config.toml
head_dim = 64
vocab_size = 8192
hidden_act = "geglu"
norm_place = "pre"
norm_eps = 1e-06
tie_word_embeddings = false
parallel_block = false
init = "uniform"
init_std_qkv = 0.0201
init_std_o = 0.0201
MLP neurons of a small language model. Each row is named by its layer, matrix (gate and up: input weights) and neuron, and shows model dimensions 229-420. Each number is 500 + 40 x the weight over its row's rms, rounded and kept within 0 to 999. Numbers have three digits each. A neuron's up and down rows have the sign that makes its largest values positive.
A block is one neuron, or neurons of one layer that tend to fire together. After each block is what it responds to, as a language model described it from the Wikipedia text at the highest values.

L3.gate1028:487514497503504506470450524430468440514509495510511530535491508490505524449524431485598463452492457550457518521470553453485485451506490497482514595534495523494515460546474474508489494528555472462466524558485519479477428485442505538493465531400578499425503482559469490486511530456499461510518541512539530468480490553446480524472602514421488499529474539549489658556512463424544531478511518401467559482426451518437413523535568557487482452462584442506576466542535479478460529509489439555557461506438541493471518564449440505489499502552408481502415430506459473499494492512454480510
L3.up1028:468464520458531522525532462499477576485569501537524467519502486482507499498542432544516522554496481457541554510445527538477595518468458414583471572524493444488499458500484451496498459516498444522525432435503527482409520663615450527504502592532407471501444514443483510524489550549496544438519517432474403498531507451597431522564444518492524500433524534515506459439534533507468499490479464500495444479601508445515483473556474473498514520466516558493480525497496439501515527450507498436475431464441497579595517503487531516545461521460497491565545553531488553476501501422523495497
L3.gate2254:467456509530481518455456525469450536505486495437481473494505568520550465407514414480483494529528550499475464485466470429420518460507490393448446554499463522534539530454496534519523492528469511511482474527507444512473494528494536555555581469531552537531501553494518506540480518500535486457514475520503435475508465519458587516448548495519484563467547484443526585505514443514519519513470475431521465465476535463486441521472479554527478460453551509525511385513546414537541529577514434476553501525474533552506545530497535467473550465505584461490471480476474463508529471478533487571
L3.up2254:459493499535540556403495442452478475544514442441547490480546501477446480522554459478509518490447427489449513502499477461515452489496506475550432620522526517504550499382480517557460521421468485488475435469518551545488494545563503470600491550478489504512541520461476463512413437440526471494523489491566434495526540467409526479532520510504551478481495495485519568525577563514475490494450486402427508527523528478473542516455501471467538469479399445478496495570549522504531429546487433554479454511507497454407558457505518458499524481505485503529507510522469543503519454428477475531
Responds to: Chemical identifier strings. Tokens inside chemical notation like InChI keys, InChI/SMILES strings and IUPAC names (hyphens, digits, letters); also mid-word pieces in biology terms (endocytosis) and sentence-final periods.

L4.gate153:561415520493477450470521536488466566502573452576538502448518463475490501450541483572545417482533542474514545491572458498537485429537504481528514463579463454437615437524483445562476466477494494501448498465454533492516521539502475462489482504508499499514462490496487489490492462421494465524556529471463466451523457474526555506536502544457498505521428535527473462429523471549447480428525458472527452486467446466493483500492547499557438395545472448548482505496564531519609504506497560481545421453535468524530519484443450491527553470481516508455506486559470538506467370502475515516
L4.up153:468522540456447505455507468512516498519566564576569496429505482462536502535465444570557513533542509441544535448523544498597536523510535523492487442474386525465515365513454491555427428450591559460512481451561493502524521528584515557516437496518519430512405521536494514507496492387484501510482561441481488488473518510534507499504529476521456502527464469467477476489482518481561499503438476467489557511463452434499524476435479469545442523437469578468407522510546439480442431474494531519419455459486432467507514522399445513480497479483471550440507491547437498601545515531433484572
L4.gate165:559502461460418488509505533532469493580539523502454516512474511505410448502504501494522489485475556497470424533524473538484511446524493494493557528547483525448565419462453588516496450478503408481475498497520481480499460532494489566518443459483501502502418540501551531546507482407472470480540428459456501474530519449501479451494464467556448426528484500502524541452486475465533527487473514430517397521463472499593467496503459527491484514554462559486478471521501547579444535527509488462502477523449467514494528453554511501553518457542486508503484519453473502453487504490507555494
L4.up165:472456511494524502463539442437503455428413570504557398400466510461479541544528488476508498515499513523472479503509448467559471510445470582429505551435483525518438570509464547483506484481546558442502459583491447521552583495497493475515513492539453506460401482479556485529462434492470527488461531480504505516513505527473512473527508459557519541447532519462496454474554450503419468542545530520527497523489491512551557511534459493540487516505507470459485600537511452502540518483484453530563535403446514473492579472470514527490492494469468560578499468476479464539510496462493478486
L4.gate199:493523545547482515480432581505438529475536488450508541535483509430534475524529504549556534476544440443501535442531504479453550555524504486525516518492434535485499422522448463467473508466470470526577468481504495443493551514565481548510575526506467393510483508469488546484457538504531539466460515459543547473499521506426477562471494539518486483516485468442449559415572455546557502461426516476517470493432508521482443550501472501529446490565472531542622505441581502505441523455465526547497469466450506461528540560449460575495491443501475429513470563500513491535485504461543486535
L4.up199:510499562417486451505551622536498557568505557483454583487476481494449538461487514440481440488435496462576510525514552465511508519495459565493484554552519532488541528448551535511474513542466544555485513498562512491510486529556497517541453457552474541535506557462526571507467419474455506553509550534445522497455555502506518511479515447442491534537507491497564450461561504526506506478517515521428537474517570527524468527599471497502494513395408487479494529590489517544447518501449553483467456493416512526481450541536549508544541477557466454542456581492479557518477500529454504502
L4.gate292:518522494454468478419500514498409572485599473557530525468481542454434542545550476502474482540536500514513490437514417449451578492445537493487499429492467437479486480488478476619505513464601537496559516440432482592470481469500486461494480469553494466565490564481516479504498415489519498476552535483537446498532460519553424495456529502529500497461549527532461557458540532496453487530536459536470553528489445541505427476526522507479479473508491498557478451511461463512449432490468431526541445492556481482410569528510529458471484452499490515483501372490436468554496492492473558504
L4.up292:475479518466476436507516569473558474519446495502534507498527446521459482427529525530491469498463523472491465479558602513482462480539487546531468553496506506507488440446568537508499461500532486591494390477563526505472593570447446530522466494532460568464529585453444515480461549450440482538466575529565478506504559446518567488507546525404457527445502527495487506556529531489503540477547537517539460486519502432493491522489460490425474488522541560563517466536480459470522546475505488470499514419486516454550504522444518506546545514502512515479471568529481488502570533521544566525
L4.gate1179:475491506458462438492481494483452526471501508518461569564473542485469550483500507497504494505431482487495419546458404523443495491422559478581495484479467500493516497489498437519533534507523451460519553544520501552456466553497507419467506488533513459522489424482535562543499481475429472500506553518467546467530490428472447492472529451509531441432460458556486571498524467538535425468515581515447478498502478523414518559536535457492471395506438493567516452531520522480524526494495479473449442487492490516467550483524551544487514402497459494523449376530438475546510554518473523446
L4.up1179:556519485453508515504462465471452517470506463500492464490504533506494507494542540519526467590445471490497530562423512596495423455474494524571515506501436543559514486527552493552451512440519457464538501460494478500393544544525514502565408496524457479551453491499563588513528469486420515499480508577534464514519498538515467573504603480569462486447502487498435466493527430574521543426498456558508503496501562476430434490571506543463534455495478515529568429552562468466409476526466528475543491528477493444517412551483483464459465527513445518515476479512522498444556500503501480569
L4.gate1191:570542506431490452410514454520434457535482533477486434489459495458472510468520519541484457529544496491527465553502488490527466493481476498513520475454487513504507502472463511482463504466555449466522491526558458506464423538514510529482472521501496510494401489556505529500489473461511474474501529539531517533499489508506493484500508442415476440439458481361538562478511524580465482470536524407496474489465499525551494482467499497543451449496550525495473538465545497518484469428456489509451469476468490526528528530451486556531473536472479531479472508465462463513459453525415526520
L4.up1191:452460559522514547516493552485452520511538541454468476507450480508603537493532493510498547502539419502526503493523504517471441505507536539470434463581529479527525496576489507506518485456490488475474510527523494485425478496494493497474504538488455488454516417494438504445522487438458513504537500597519553490526459533410513567453425415600521545509521508462541449465473479525483444482599479474529492481491465480491519561526441532518484515493512442523447502511511473520467483459540498456505425488513491509475583488532494449492497556541496524484413472575509525427497521514534525438
L4.gate1509:571493516435538544521449540501431508467476468559526496534423571534470466503441448527482574446535449446521483551484551507494458548440572546555549494443487544470514461493458459484429499479504562460541461538541434445498509539480537544527487482399418466471502438456528475563454556443523518538542498507517502523523473480477435504477517542481503592449589455469432556470511478442508611439558514451460525508443553506419455566443510482502563426461492522499495508534615523515463453500525484528475443535493581544448479506440463521525525504503590490447489493546488456534504487468420489516
L4.up1509:446535581531503428474496471494453515486524484447482509489457546481501454503551580556484465446479507456488485522558530533531548542507452498501520555527444546547473440432519552468471455548534446583515551490475504533451498509485438514535502492545417372548410419463520445545461501503479563465545562498496509524522460539460422565390524477521434451497503493468482498519496510469461505581524548445545508477521497570489448539515503488501543501542497534461522500501455529466523528453538539454485461524457530434505476542522521513496472491422487469513436492572521558490496490557551515477
L4.gate2009:614499474555463554553420498453485437470559439491475498463459498529479508467526442457575526565528541515476505503521520542401451456447532464538546465508462477487508393462448543571499463533491437468470504469431587463487550566423523483472448465493456529479462516454518488519467519474463547536548502448517539522474481442488429452516466541493466556405539557506481547482482435517560467525559476464466525458436510575436533462507425456479470426585584532563539522469537496579460529527486508460566460513496545559511499480443464519523569451441521487482499501483427488472510564407507483537
L4.up2009:492496482445511503466522486452500563490490512401543523573469496465454434560505492499516567529501494537501446435473554495532501501490522549539528533501569441466483570479461496519490478464516503533460487487479432510495544484499576483446486430525466517506431501451610478488462490515424537420521488583484531470475484543475524522496466528477436465470537474491434479518500526523482472486474542474428495505537450548464515427528469457603523476526495521470501551513449502548523593477515506518558450488498516454488534534526518478524520525522493488498491477444583479485489480474389496471
Responds to: Chemical notation and data fields. Fires mostly on symbols and digits inside SMILES strings and IUPAC names (hyphens, locant numbers, brackets), plus infobox-style data lines and mid-word pieces in technical text.

L4.gate142:461479525534526456389488493520541509546564530527475565507472527520557517424511548457486532447460438505523505492481559511519448472463553456529511401511477489464449504493496438461526501541455466466491494454492508505436554504452436502604412579528536440561550453569447538464524544538479519522501427442490520422482451516496477484512547522465454442486483398480449482491513509472419536515462514515478491505519489546474459539464474511512455464504508568589425524511580498535511501450481553524498518471495450500494519562457458493483489499534468486451457382470478450507473517509576586527
L4.up142:506568507445524483533463461537541558550451455514537452558551420518525468536474485501490519470533443493503542495489478481494478466500551534524449478518499546437531386411573481519493463564570464515478504584595476537462484476593548530542504496482531590520510467535516452465491558489507536557486554521504548517527569511507516522525452471477444548542496485508471516500456530512501495437539459499515483455471495550492547536458478479539531528484414494501463454433501493409493518552523423482480548524440500401471466525513539491489480470536541547488484444502593528499526582497486597526
L4.gate144:513487481464523459471506517413494484493542539544447528514478516472447530487494562492483504430452507464506534466524568538524447495477547487527479525503485481389556482471484499524498594506452496492460497501506487556422518486496570463521522539457556534515427469538505508483591529520528487456550554528502489477535493483501453507524484604528523472479412456487541587451503480496528503519562505457482492490496472451483462531486487531497489414562515557438457444485508428488549555515455450589560472481462537495442531513426483493555489477525445485467484453465530497504518511511456573583
L4.up144:464556519492465443526537451511544554469419487509502480495512478484523536555503505394479506530494476498521513494451528497546457466479515523593457515500451482499465492524472529495518528494495542514535520399512443560457550564441484475469509475511446510493447508404466523549537520539535508524535465542513514559481505531515477546465486498485534551584509513524443379592545490490481507486459565507496503518520518477486511450530528453462490492479469534491520548506458536485530506514466585436505435492459530537356505508499545507507521521534548484528473499463510525476524546545492524557
L4.gate753:530540428493553539528516497477454468410527495463467542564496513526506524526414596442512480492551452443481558476507558552505537518543532463514540440486608502507509507490491402438541603454476515531471493405494538514438522507505441494531519497534523456514572548500531524477527519547532480507458461592488526469488470545482478455504568520453567446467463495468444579504459512556454527579529508459541566444488543515473468520456464431521519471467471550514495473439512511502460505507545509546447494535528615474513479505413471517489470544486487504447525509469528515529428558543528505497
L4.up753:559462489472479533491496534497494478500533463490503536483565420487499451459385515427481386563514524543450520506468539458538556520555557457457486528467480584562507468424498450578496508573474481439536515505556544523563486477447536532478511567479451456469487537459506527511484398555553541485502456543459582531511451543538477482532475507540441468482479526510484466499466536455486501553483436530487500513491482515465503444510464511497533457486475486449457536454551567477486620551455456450566531494468525516486550526540651518457437508498535500437485436437537476562450520494536529481
L4.gate762:504515491535489464509536486426455508527466571534490561518520528387537514540507532485493515506510496480588486546442552480476528532453501517543449462514532421484567408567470483447517584520535465464508499493507506551450549520577537505539458570463470436551482588494584577483467535533568485436527497515541501474546505483469529556463549480553522491490538500468482536516506471477513505507517500462516467455486492521520479500441457486544477414491495579529525474423533433491505469526512500519517510481538493520498472548391551458537486431505451480454449486532422508478453539473483506461
L4.up762:471498450556534580499467526494453522563458403512545553479521556500533524551461480554493529528504404521533454470479487473485438481490504495457588481494550411519416495527510440506467482497441470452487501491553484531498496454478559533457515510465550463541495503499498489499477444522459515447456511520516476464503552511535530484466483512489534533486435494462486505520494539504528441468541578508475512482532541496508406497473508461516538591429479482504515553521615497447454448528440490512499580543475515495494495533498498481528478474578467463520519511499498575517494471503525593505
L4.gate886:428541519508511485403478470417462502471545574486445549460521493495469536478505537531456556479514497473516477550562431521520502420463519459526491402470514499508451469568496485437454518489489448527403570473498537442530538516488482505451515547492445465524534515486504536485474503509466485409483433541491491425505461529481553480467488545464474451548485455446484519565502469456455501510474568469564486479486477579422461505462396546476480469491554540487558519472514515557554449404520560528497426454525481562591440487403485479462549460497523459461462424562595455525507532492583504539
L4.up886:464510537516528538557581550488524519476475448525524496415578418503490501495476507437491440450493474489501510429518529460488481521486426482499564531490616510441507531558564465497542571472522545471466496506476528616532518490499489507521513424470478487467537545490426449487513554479442526483463549443543511550551443461528452497571470532516480534470431536551528497502510528533512559517484545540399522487474415523523477530463524493552560529428457502478498502526511538526504376587361455473514441502508483529522529538500482512473478515468583525527550451462414454517531487518471478490
L4.gate1515:517507500541526507577469510442487493541467505476548499451448481518435492487437556501576521489490438523485501504517483477510472503511495500563542509488500474504430465493467544438466555519510584509488462476549398554385481520537503437550479576499537479543502491495542462505544547513500489447492504539492474431562509504539526467465523454454472461461474452450483508553473459550448550507448581546576551505439568482517459582469450521503562467495524508500490506485495471549503506443464500523518545509493486452534496530445482521453533555495558534478521504503478460517544568450550476508
L4.up1515:557548500480459530480501458541437483519463560442470491501498490430440575563596505519491556445428506514478529539487563560586554503492446570508557521474501527445560442492481562483423497496484456568483557497465477473569515493462531538499479479485531486523472482473511480452511499491485443491464515498451549558452522549436438526453480522484474484530555494476571537464528501523444533463516553473521503493475521485481486500455474510445501458604534454455475500510525535525496520523510520588449484503545534512553529540491447461561540396473527510453459474448446512431499482462514486511
L4.gate1722:445490515452478520480480495519538535539458523483510482426453577513544483506537555558484577514485478551522416503474463542509389488466476543562510504534484508487506500472552549522462533534507415565496499490492500552452457444477555507416516545512485486505529450596510574538531541500490500494422481501531435482495477500464529469514594573513441476476489539537520521471506523473455484486544528474513565465526530521499534509511466521462497444553453533451588374616538509545452484523508539506495542544430520527529451455462413487572539419505472497481475501406444493461487472453524441502
L4.up1722:503531531441513482461491434489499521554559559509400493506468451525515530453438467474481515509497430532530513535430474532447508560530531473522450543549532478436471561509526460444516544522530481446449470489471571486412580503508524494494484520513546505507472451466534500520537431522504507504507431485475510487473481498556440541503523467541473527499426416513417435463471460531584436540497487531474479516465488545485463538443486495568522488503509555470469549466497526543511451520456479416539501523532410493463453581437480493423519522510512493492474516576546470547555511506542528476
L4.gate1795:541493567484481478564460589441468517491585463545497498492502557545543517538544500535553524470439388401506452534512507427457533521473488548572519357525489467526501483500432454447525484516473456478486537428481470546392547525507457498451504473506508436541487507520492535491450465491510508484466513584493532500494505461593473545473533393470489418473500519464455571497472533552476488481498506475470450482573529549496501523519524516536502533503525557560486513495469485509504525520521494467555438593562541514518524465380487470556468425456486499460495504549474568439482510499514535487
L4.up1795:525525441493525481459537481488472510518468461588543552498521515505493554501486458460504537484441507514529478521508462482440493485486578471524495494449474480509450482440531439506436560519535482475613444523531495519463526441399507505531447501489584495532485510493510467477528574502492478518485516464546486543575526526510441495463506579444425488532509476518471473455424474461524598474471486550548520527492551429515542553532500518484548502563526524502456476449521531560533420467482576557457457480525453490527558541504541490534529522538459350483479579538530550439514467471495564524
Responds to: Word after opening punctuation. First word or word-piece right after a hyphen, open parenthesis, quote or slash, e.g. meet-and-greet, (and lately, '(it)'s, (any race).

L5.gate44:467469478510459446457441510525442454508493495450455556509534484447428511479460533539545533470490469478553425542509550472564541494497465529441517561499502453535516481571437468539503499518506525497466511473519575512533518578532534493458514466515500496444513492502507451490458540452493465453503480515535449452542440468435485485460530604460496529487530543520520562508492494432540522451556484491561488468524547442517531579560454532448534390474464537463542430550535517501478453486428492530472482531546566541559490549478580469526518508517535463483469526522517524539527463518446466456
L5.up44:429502524486475532461524544565467523448477504472490453566586506449506436508596461542526562465511490496521447518478513506506523447485437489477550528513506494477465539437442429490516558465473501494500500554530560488443453469559484550436434556494497558494439404503523464507487514536497510447556529485500541448549524467487553473579472494541487541458563535478505528496435457601531443502539490535496445411481544510475528409500509538546519446501504498463530537514511470508514519439534488525485533526495459542548432534431467557464545444540474558473434453601477523629544485451472462539
L5.gate693:538502427537559486497550496482417536497525508450564433483581589474453487575522540495504498541458476525515445488545483521498544482497546497440417506431461489524481442473424520505517465499478505474535502522527477439459575469476499516565448497471446558542435487478562494468480477492487524499463501460499444519479424501434507507488620579529518539470528435468507501497530479500541524473489442467530435534508480542504563481561495554528514499524509550499555445520580503546524576530545527517505479536524508510526475494489522495456522397501551490521531513516523480504550532594394460484
L5.up693:467523517546531513482444489484497473477462585427505572501547526565470488546524505454488471479483483521468545488458485457457518540526507479429526524498487514496504462484513436468419520516528601524451480528473592552515535531470549470465447416505507556553500495461505552518534464512573533482508488484521432523513524503455551471486618532467569555537496506502465447565540480479554474445523506516498496497609470454517478505486492524463498418477566455486544435490512499501565455509432487463453452560567496532479522491546554425558482527481458462482519433531498496444552465488541447498
L5.gate1020:514499532552507535487521484474504570505520537532454471529515491353501494506530469554541592488529421592519428595480510517555497512478555451548530514469555556468551477495439525491503506490521559514490557524536523511451480443555482509534474472481518450441472481481512515484564423511519560555531517471499503486516471506525485505496473535482465495465491436472485533458508461490548534420526472453472472460493570584459507535576505563496489483509497574460481432492510490431461489482608492472469460442430524563491519529405534542467578502531539468512469467477438481535494523481463460527
L5.up1020:499429522515437503573399533472456559497584507485450528567567545519529480497516492465521546463517493534549507469495533450493573539500474376553498533485475514486495492456496551505530578482502540534496487518468487510518612471479552438484516474525449459520494491507550470461444542482508510513515551445439470521501487499544524445468514513528553465517491482597526533559490493491436503571524474495479503524507572472426476423484561485503494466450527445474506497518633531503501498542505460499507566535519517479549487493525523520540565539541485472488515455548425462565536479509390460559
L5.gate1032:511532502556542511474480572475412531507556575509481472510450591491441491474521480534445586489571453588511443487499416427569482445426487487474504433472487489533584465466472497499497443484511459481491543517521457474505475545501523523475569502479455446559498566511589601412530514464508492491482508540458483432490493527484522535443503447484543478476517522457561586547506571479550464408505530449532526442432442493455441497490530465504438517448557545527465422408507511510511503545526492466496536458476511480545518531481372463525540455480509517460432466510451484509530492474504477529
L5.up1032:506503569492463526438485453463506464445477494563426478500605459554428420425510498489507501459546501582418483484472452438563476488474551530481496507471451506461532458484487490541484484483500560546520460562539526411462482493582538496552508501518456508453451507460476537488513496511539481439560469547521464450542483483478616524507442558489498533496495543525552503451497518524541456429475492562439499524504498522545507439465499395466484471463473481480550571508499464520509572466438407466479559495488482499531483500519498463528499469528502448489477451522508509457518549501453516452
Responds to: Code-like string fragments. Characters inside dense code-like strings such as SMILES/InChI chemical notation and ISBN hyphens (C, H2, final "-"), plus mid-word pieces in lists.

L5.gate185:517566524424502554554545480440391545563534475512471482489434507535522543582442506491455521527481499499471498478505490454533549555489464484473504491449471511552532453584512460452505498530534402395496546473563493511473494513437482574406530486532571496618460528531477472479439475488430520513467487532564472528453530454511552432455491421505507503544492520520456506499512544429469490457494526522501486495508501506503473514461422508573475510458503536497523544508516501486517489466457493496558428528507446450472479506440474543479474501489485534522515450448463515522537490411498500505
L5.up185:418525520566474490500507555509496459487459538483464553519487531491461504505476480490492455518417491480438534489443471518448525471535491496503516509461583481562560473484495490457498516521473515449532544436547585492543481487506439446547499536521536523416513486472479489483481506529547529516548515430465494497468460530514422462494462458498494523509475506537541455515440475455506505496507479456501343502489541482430501487485523454496535449506525475575558481443496495544527514567556477536522459532534519533514477503463564540486455481539545480527510511467523444527494531482544584498
L5.gate702:494494529521512506482435467498467438459500525454454497471523548473445505479458561550481550473471515502509446524515441418460560524527462422530481444535513482529552438522487444520572491514504520433480446517467475527489460504449422504513446440550568422531532557475437510570428475412467501470486518441489481474445488497550470507471486500458554539532479567491496549482563524524556495518603557510511488532472561495457516458469507502437477483453459542508520495523512544452560483531479501525609518493471502463487502472495505492515476538576568513512475489516470513433505514519474507504
L5.up702:406514532552530553490453462477470434558531524556469499380428535492468508532467517408517515559433546465572485501415449479517502512503448516530494511493409494520450519514479459365477452396503478412498501511552491488519545468501489574468458502492458525493498496505604547544506452489498541534539541450460483498517470457565447518478485424576525506453516505501481526478464575486523469495510498566447404506500541535514521508520544478448522511474490557491489501440481491422531478501479505567593537448448510422533472479477460481442466522470504481533454527592471531508488507515541491527
L5.gate893:454471546584482528469535542569477442447512494536475545555577555585480495518490599493521517501487487494452495535485413497492553538584529494465478519470468529560461513508436455555527479530588510464426534495498499491451489450503492444403477511536554511460488545440451433560505474470465505448561453503502569491541471548475462486484484512515560474456510485476463466508534533408476549473498518512522530466489514516455427558493422495499504560527471495502521508519420494498439551502484474526485450392468512478476494492475495514500476520485447619563528496473501474461435459416483548440
L5.up893:534484434529517500552547449509502541480431476476452506490492532486570526526498527548496512488524444449500467452521520516544496523539538503339510450559503499537463439539469488513510459508521513452503484533524508470514545537512523442492563499505516517527442531442481520536396501465423468557450457407477427486529455557504452426482492502420526490551506463399457449422548489451529525526437470483503403516527467553539458517534491561480496496475515511490540501513473511460564549490462533582550474534517489480546405533505539498453511497497468420505527547482521521485467535515501470451
L5.gate2277:491460567508493423533579482550502513518455491498493466511460507463509566566483535433483600504521490481520538543501485495487527581445520537498543564557526469515525495491485481453537587579420542443534579554564469519427507572440488467508481478518504470488485468496454508421466494509475501504534478478519450473548528489563564490487485488506552526465530536519443502473444452474410498520475522555522554454501548592466463546453449460510536488491494557478514495496510502455514479511444495478496451515502438531536547537460503555468488468515559554490488458505463471480488540501495535590
L5.up2277:519543509482536488461500544476467515549477558542513462558520478544540486485511476551519514434502563476435460435507497488421482526545548498471515532476559457523527483558477485496452533452497512424578488452550517516513525502492535514488573443531469487514449494490592504468489533453552522522514477457462504510467498573557549449427470447461453466580468543542519478483524395450481501503465537465502512524494521455508550516501526501459474465471502479558555570503503521546498538544477554527479448539543558465465566537512562493496505539485498486465553541513475451494493471506428507513
Responds to: Word-completing connective pieces. Final pieces that complete split function words, adverbs and conjunctions, e.g. wh-ich, oft-en, otherw-ise, S-ince, increasing-ly; also while, when, under.

L3.gate185:494475553576550536498446526510460558478503515450526492543497508490528575551477491495503515498487469499518515484472503508444436494527534379493564564430533535531537520494445492518500552520489493493479535524482511508472533484491470476491450476530539469491500497558538558476460573431425496527429455534513446543497505492520463533401562500544511509483389501520460497471503519478575559529505485515545566477501552505520459420474506494518496512476402492502480497592543445507480445531583510556482479479519454513587556534521472512461504508492474516452492502463458487523459530508488523513
L3.up185:552445554559473503454475532500584450477505470463508507593475524511509507536478518454587486462419460460492478543467486461415483480545557440473492442526523465510510557596525523442478497529510535438521515542498479501568535577446536504539439504506487525489514463488433441482478465430502480553516435472539446487459565505537444562509510568469484547513538504508447448539505467501475499514462392569515479477482468439470561450490501497511448463474521472516447480509521505492511443493537506553564511520573510491487551488465458488526518478489487443397482528489492530548421498519517510504
L3.gate1263:500467602422551480459495569499488475509539551469480495523475519478498622529493494511536555455489525474472484571472476477509495479513549502545534460526459535445552497448484483492522553455473465496461574521436435485464463502501470495533515507514503428575533490603523493453496505458447485523522504591488497490548500500496518520424502464511555502524499504521440483534559511452478483517434562473499497478487490463513534479451505575502471490450480496542523437571432511437468530562549454544571409513549528469523536468570522470536541461547470507494449511520515501499452504490509481503
L3.up1263:491555578469503506458441558497573476512518563507443494557525470489492536493498485531508567474459534483520451606511510433496493472523505515474539443543469520476575576469415504480454514507501439447465481544502550472498534495494439536478482524573498428527506415483505429479484498502417472511493456550450443500517588515485456579537510483462543543498465481530475428460462440434494475488490524476498425486503582481476555461465554460569518507445476467520512452579398489488422514541569476528505465531559567416505513450465496481535489452531447528490522483479544534492483472491493454416
Responds to: Word start after opener. Opening piece of a word right after an opening bracket, quote mark, em dash, line break or heading marks, e.g. (rival, "roughed, —from.